MLP neurons of a small language model. Each row is named by its layer, matrix (up: input weights) and neuron, and shows model dimensions 640-703. Each number is 50 + 10 x the weight over its row's rms, rounded and kept within 0 to 99.
Before each neuron's rows, "fires after" lists the tokens most often just before its 100 highest values on Wikipedia text that the model never trained on.

fires after: "1", "2"
L2.up685:71 52 54 41 59 53 49 57 40 58 36 36 58 47 47 56 67 43 61 44 47 49 45 56 39 71 55 43 56 39 48 50 59 45 34 27 53 51 49 55 34 50 36 46 57 52 36 54 67 53 42 49 70 50 59 43 60 50 37 46 35 51 66 67

fires after: "1", "2"
L2.up135:62 53 56 59 58 38 70 52 54 49 43 57 57 57 50 50 60 42 57 64 57 41 56 49 49 51 56 53 64 46 48 36 44 65 45 49 58 52 47 62 42 57 37 69 42 49 51 49 51 44 55 48 45 48 52 49 51 53 55 22 37 67 49 52

fires after: "\n"
L2.up850:61 50 36 31 47 41 46 37 49 24 31 38 44 52 54 48 39 52 55 48 51 56 64 61 60 43 34 34 32 36 41 38 62 67 45 22 57 59 42 41 59 61 48 57 33 45 40 51 47 53 45 36 43 38 40 41 59 42 46 50 48 54 66 42

fires after: " | ", "–", "; ", "0", ") | ", " | +"
L2.up752:42 49 71 32 57 55 51 58 28 40 50 41 56 62 54 63 53 60 64 38 42 51 44 45 52 60 65 46 48 45 50 49 36 25 57 53 47 35 43 41 51 47 51 45 46 49 39 47 50 38 47 38 35 50 73 50 54 50 40 44 23 52 54 59

fires after: "\n", "|---|---|---|---", "ixed", " singles", "ps", "\n\n"
L2.up2970:57 59 42 40 54 36 51 45 66 45 40 54 35 46 50 44 44 40 46 43 58 45 43 28 63 59 48 53 56 59 48 40 17 54 55 51 52 63 51 53 41 29 52 47 60 34 47 62 52 50 35 60 55 57 45 28 58 54 68 49 40 58 53 40

fires after: " | ", "| ", "–", ",", "oth", "."
L2.up6:65 45 45 34 55 53 54 57 40 46 31 46 57 37 65 53 52 40 74 43 34 47 63 39 55 66 65 40 26 47 30 39 49 69 49 55 54 47 54 45 38 47 48 58 46 57 56 65 51 67 50 34 54 44 49 43 51 33 65 40 47 50 39 51

fires after: "\n", "1", "2"
L2.up1744:58 39 51 46 50 50 43 55 50 55 45 49 59 55 54 39 37 52 52 48 57 44 53 47 40 48 66 42 62 53 75 58 38 63 45 57 48 37 45 41 48 53 46 62 46 40 48 44 57 42 50 37 42 30 40 44 62 51 55 56 50 60 43 52

fires after: " |", ") |", " |  |", "\" |"
L2.up555:55 43 55 44 58 50 53 40 48 41 49 45 45 43 39 60 44 55 42 62 54 49 47 35 53 47 39 53 56 36 58 38 56 41 46 55 49 54 46 48 39 31 62 34 53 39 48 53 72 61 57 29 41 48 74 52 52 45 62 43 69 74 44 59

fires after: "\n"
L2.up2482:62 45 43 50 43 61 51 52 50 43 48 43 44 45 60 45 51 51 81 50 63 51 77 54 31 53 57 67 57 48 42 55 50 52 58 55 55 48 49 43 40 27 51 57 39 41 33 54 52 50 71 37 50 45 71 58 52 47 39 63 36 65 51 49

fires after: "\n", "\""
L2.up2060:57 39 67 35 66 55 68 55 67 50 54 48 60 63 53 49 48 52 56 49 57 30 39 45 57 49 32 28 55 28 52 30 86 40 44 37 49 64 53 47 45 41 69 64 48 50 53 51 48 55 48 50 58 48 49 52 35 36 63 31 70 56 46 48

fires after: "\n", " medal – first", " medal – third", " medal – second", "\n\n"
L2.up2967:66 64 46 53 62 52 59 58 53 44 35 32 44 53 52 42 54 45 60 42 58 43 53 59 38 56 45 47 57 46 53 44 38 55 46 40 58 56 30 44 21 59 24 52 62 47 65 67 60 57 37 40 58 24 68 61 26 66 46 43 43 70 34 54

fires after: "1", "2"
L2.up2747:58 54 49 48 68 45 48 37 36 50 43 52 42 50 50 43 53 63 64 39 53 48 37 59 37 40 36 48 41 52 71 51 51 59 34 45 58 51 41 56 43 78 63 45 52 36 31 49 60 57 35 47 45 61 41 36 45 60 52 42 46 53 55 50

fires after: ")", "===", "==", " |", " ==="
L2.up639:49 53 52 55 42 34 50 38 51 31 54 48 38 28 44 50 38 50 49 66 54 58 52 40 47 68 33 39 55 48 51 62 67 47 54 67 55 53 41 49 45 43 51 50 52 67 45 69 62 41 35 41 43 52 61 53 60 38 63 52 41 61 40 70

fires after: "\n\n", "\n"
L2.up1037:63 46 48 36 63 43 48 63 51 49 62 41 69 49 48 50 35 38 58 52 41 58 40 49 37 52 48 37 47 55 54 53 54 47 42 54 36 38 35 31 52 61 47 59 34 56 38 54 38 62 38 50 50 44 49 58 36 38 65 57 57 40 31 44

fires after: " | ", ") | ", "–", ".", "1"
L2.up2054:55 54 53 43 48 49 48 56 49 48 56 51 42 41 60 53 50 56 43 55 35 49 35 51 57 74 50 28 60 51 31 55 49 36 53 52 53 62 39 42 42 67 45 50 43 52 40 48 54 71 38 41 48 63 64 50 49 42 40 62 55 62 43 68

fires after: "1", "2", " |"
L2.up2943:45 47 48 52 60 65 59 57 50 41 50 45 35 61 56 59 56 59 62 46 45 53 55 51 63 64 48 61 49 44 50 50 35 62 52 69 56 64 43 45 52 54 52 53 47 42 42 63 31 47 41 53 51 52 46 56 58 43 40 36 67 59 49 51

fires after: "2", "1"
L2.up457:53 44 42 45 54 61 45 29 51 52 54 41 57 75 59 40 36 52 56 65 40 54 49 39 41 37 52 42 48 67 50 33 43 70 45 58 76 66 55 61 54 47 53 54 48 64 47 61 57 35 52 37 57 61 39 58 57 46 29 58 33 54 38 67

fires after: "\n", "\n\n"
L2.up93:36 48 45 65 56 48 56 55 61 49 51 55 49 60 61 56 36 64 50 40 57 60 60 47 64 51 55 50 55 40 46 58 49 64 49 41 50 43 41 46 39 35 44 59 37 40 40 52 27 51 54 56 42 44 49 36 66 41 53 36 44 59 45 60

fires after: " =", ") =", ")", "1", "2"
L2.up1818:54 52 61 52 64 37 58 56 25 41 49 52 46 56 59 51 46 48 41 22 57 41 50 48 39 53 44 42 31 48 55 55 44 46 47 49 50 47 26 59 61 34 44 55 53 67 54 40 58 54 46 58 34 54 65 50 54 42 46 40 63 41 33 49

fires after: "1", "2", "\n", "\n\n", " | N", "0"
L2.up3055:67 58 42 34 50 56 41 43 58 57 45 46 33 34 53 42 46 48 45 58 51 53 58 63 61 47 37 30 26 59 55 58 53 52 40 27 52 38 52 46 42 64 62 47 56 53 40 47 52 53 41 43 49 52 40 46 46 49 54 55 71 46 66 61

fires after: "1", "2", ",", "–", " | L "
L2.up650:67 52 51 46 61 68 45 49 45 51 46 42 60 43 39 33 42 49 52 55 54 45 57 49 45 55 73 59 63 38 49 44 50 32 43 42 69 38 50 38 36 68 39 57 42 46 37 42 56 49 40 46 26 65 61 53 30 54 53 65 47 62 46 50

fires after: ".", " (", ") | ", "icol", "\n", "col"
L2.up204:76 54 51 18 64 69 36 57 57 46 45 33 41 47 50 68 39 63 53 49 56 56 54 44 65 50 63 34 63 41 52 60 47 48 59 67 66 63 32 50 43 57 42 56 60 47 41 46 57 43 50 33 43 27 54 56 51 39 51 55 45 47 45 67

fires after: "\n", "\n\n", " |"
L2.up2454:65 52 35 35 55 54 52 53 54 32 50 33 35 36 43 46 39 63 48 39 61 52 51 49 48 53 37 39 54 54 53 68 63 50 42 47 45 59 46 51 40 57 30 72 42 57 43 50 56 31 39 49 54 51 59 53 52 42 53 42 35 50 55 34

fires after: "\n\n", "\n", " ["
L2.up2908:45 49 62 58 51 52 52 57 61 42 60 42 51 32 45 46 33 51 50 69 43 61 48 51 41 50 41 43 39 49 51 35 57 33 34 63 49 44 49 46 50 48 56 62 47 52 46 53 43 56 54 39 48 55 32 44 50 39 49 54 37 37 49 39

fires after: "\n", "\n\n"
L2.up933:63 55 37 62 67 56 56 46 50 41 50 34 56 42 63 49 52 50 53 45 46 69 49 50 53 58 34 53 39 59 54 36 47 70 55 51 45 44 31 32 41 53 29 65 63 59 29 61 51 41 26 42 38 54 55 51 56 56 66 38 45 39 51 46

fires after: "1", "2", ","
L2.up1468:55 46 38 40 44 50 45 50 40 44 20 58 38 46 38 57 44 69 62 38 64 49 45 50 53 36 53 43 54 27 33 51 31 57 48 59 58 58 48 52 39 75 42 32 32 39 48 47 60 58 47 27 54 72 40 44 50 44 51 39 55 65 40 46

fires after: "\n", "\n\n", "-"
L2.up2224:47 50 41 48 50 55 51 41 49 50 63 38 69 58 41 58 32 71 64 35 61 56 41 48 33 42 41 45 56 50 60 35 49 62 52 56 66 67 24 51 45 49 48 63 49 54 54 52 38 57 63 34 51 48 39 34 66 47 68 47 47 55 46 44

fires after: ".", ") | ", "1", " (", "2", "–"
L2.up1650:64 61 54 48 36 67 46 48 46 44 38 41 49 49 42 64 27 41 38 48 51 28 61 40 43 52 54 37 44 43 51 67 47 41 48 69 45 57 49 46 27 62 62 69 35 38 38 54 48 51 54 23 42 48 49 68 46 44 43 50 71 50 55 55

fires after: "\n\n", "\n"
L2.up2344:62 52 48 41 63 54 73 42 46 60 49 56 41 59 52 48 34 46 57 59 37 58 49 51 57 55 36 52 58 32 61 43 39 59 53 38 47 75 34 51 55 63 45 38 71 64 36 48 35 55 59 39 39 57 40 47 35 50 75 53 63 47 28 59

fires after: "1", "2"
L2.up1615:55 30 41 59 52 51 64 47 48 45 35 50 48 59 65 67 48 26 61 50 47 44 66 45 49 55 62 40 52 50 36 54 49 59 47 77 57 45 47 45 56 47 51 60 34 45 45 55 56 34 53 43 58 64 59 33 67 37 40 44 32 58 56 68

fires after: "1", "2"
L2.up1908:56 40 35 36 71 59 54 43 44 50 36 47 51 59 57 51 59 46 58 46 57 42 39 50 39 48 39 52 53 44 48 48 54 56 47 53 36 57 55 71 46 60 50 38 45 48 33 64 52 58 41 62 53 75 58 46 51 52 48 58 60 60 46 55

fires after: "\n", " |", ")", "a |"
L2.up684:74 50 39 48 45 49 58 31 52 63 37 35 48 44 48 42 39 45 48 50 60 44 50 59 66 33 45 46 58 39 44 43 55 57 48 65 44 65 59 47 26 56 64 53 58 38 45 55 67 51 55 31 45 52 57 52 49 62 47 43 57 55 49 60

fires after: "\n", ".", ": ", "-", " / "
L2.up765:55 48 44 46 59 66 55 51 56 55 42 46 43 41 60 50 43 40 50 62 56 46 71 64 47 57 52 35 53 64 47 51 42 56 41 59 59 42 40 50 24 49 39 35 38 63 30 55 55 53 45 55 44 47 43 38 64 55 58 58 42 50 47 50

fires after: "2"
L2.up943:56 54 50 53 49 56 50 43 34 23 47 51 49 37 35 56 46 38 59 52 44 58 55 57 60 51 30 33 47 66 51 41 54 66 43 47 38 68 44 37 51 68 47 54 30 51 26 47 57 61 58 30 43 54 50 46 69 36 34 71 41 55 50 51

fires after: "1", " | "
L2.up2771:60 45 38 37 47 48 84 49 59 47 57 43 51 51 53 47 52 61 41 54 51 53 55 51 63 66 42 42 62 44 41 43 41 37 36 26 49 47 43 63 48 41 48 50 49 61 32 62 58 64 57 44 67 59 47 55 47 41 43 55 47 44 42 68

fires after: " |", "| Gold", " | — |", " | N", " household", "| Silver"
L2.up849:72 48 41 38 53 65 55 53 57 47 47 41 31 41 53 54 44 39 52 43 40 36 62 50 71 56 41 51 34 38 60 65 56 47 43 47 57 64 36 48 53 65 48 44 47 56 46 53 51 55 51 39 40 40 61 48 43 39 48 56 55 60 65 53

fires after: "2", "1", "\n", " Pl"
L2.up2125:53 29 49 52 56 51 59 49 53 50 54 53 49 68 43 56 40 29 76 48 48 51 45 61 63 43 41 57 49 38 42 44 46 58 40 45 55 68 48 59 43 41 57 48 44 48 41 65 54 49 33 42 46 39 42 49 62 60 48 48 60 44 56 50

fires after: "\n", " Marine", "; Label", " Infantry", "ored", "1"
L2.up2320:65 52 46 41 57 57 57 63 48 43 62 56 44 37 34 32 48 45 71 49 68 43 47 55 49 37 40 54 48 51 39 44 67 44 52 46 55 80 62 43 41 62 59 47 36 54 21 53 46 48 48 53 54 44 45 43 46 64 53 22 63 52 62 45

fires after: "2", "1", " | Released:", " in a"
L2.up579:60 57 41 31 44 46 40 61 58 33 50 49 57 52 32 54 52 58 57 45 66 36 55 46 57 50 52 38 54 53 57 36 48 59 38 49 72 58 46 51 29 48 55 41 57 55 54 45 57 48 39 47 41 33 35 46 38 52 51 26 68 73 49 40

fires after: " | ", "| ", "–", "; "
L2.up846:56 48 45 43 44 57 44 62 46 53 49 39 51 47 42 64 45 51 42 62 59 61 47 52 37 56 61 55 53 40 58 37 52 59 46 38 51 63 39 52 29 22 40 47 57 52 60 48 55 54 52 40 52 53 53 53 41 44 53 32 43 63 46 61

fires after: "2", ","
L2.up1266:43 46 52 58 51 58 39 50 40 32 44 49 67 43 55 49 58 53 54 67 35 43 57 45 44 55 44 58 54 61 61 59 36 36 37 48 50 50 59 70 41 35 30 59 52 37 46 61 63 52 53 50 39 54 61 40 41 59 54 42 50 51 57 51

fires after: ".", "\n", " |", ")", " |  |"
L2.up818:67 48 35 39 52 59 57 59 48 37 45 52 50 43 49 60 32 56 43 58 63 59 45 55 54 47 39 30 52 53 56 38 52 48 50 58 40 71 56 47 29 56 69 60 36 76 41 58 60 68 58 39 48 48 60 58 44 47 37 46 66 49 51 46

fires after: "\n", "\n\n"
L2.up2261:51 34 55 51 52 53 58 42 33 44 59 41 47 44 33 47 41 41 58 52 54 55 48 34 62 58 42 40 52 58 53 42 50 41 36 46 44 50 42 43 53 38 51 67 54 57 44 66 41 41 55 53 49 37 48 42 37 46 56 47 28 44 47 29

fires after: "\n", " |"
L2.up2517:54 46 48 36 46 49 51 40 45 60 48 47 41 42 59 42 43 44 35 73 55 52 53 55 61 48 47 42 46 40 49 35 42 58 52 61 57 65 62 54 55 75 72 64 30 43 32 36 32 56 39 42 50 66 58 37 63 46 42 53 47 62 45 51

fires after: "\n\n", "\n"
L2.up287:58 43 57 63 63 57 37 57 56 38 55 56 45 52 62 61 51 58 61 41 41 49 55 43 57 56 47 41 46 57 67 47 54 52 48 49 40 54 34 53 33 57 41 52 53 38 41 77 48 46 28 46 39 60 56 51 50 66 44 63 53 39 36 52

fires after: "1", ",", "2", " | ", " | ."
L2.up2315:40 45 51 26 58 31 55 48 48 47 39 46 45 55 51 53 37 56 43 46 61 46 67 42 40 61 48 59 71 54 57 44 45 35 46 55 66 54 44 57 27 58 54 50 41 47 34 53 50 58 45 37 57 57 53 50 62 37 56 53 29 49 58 59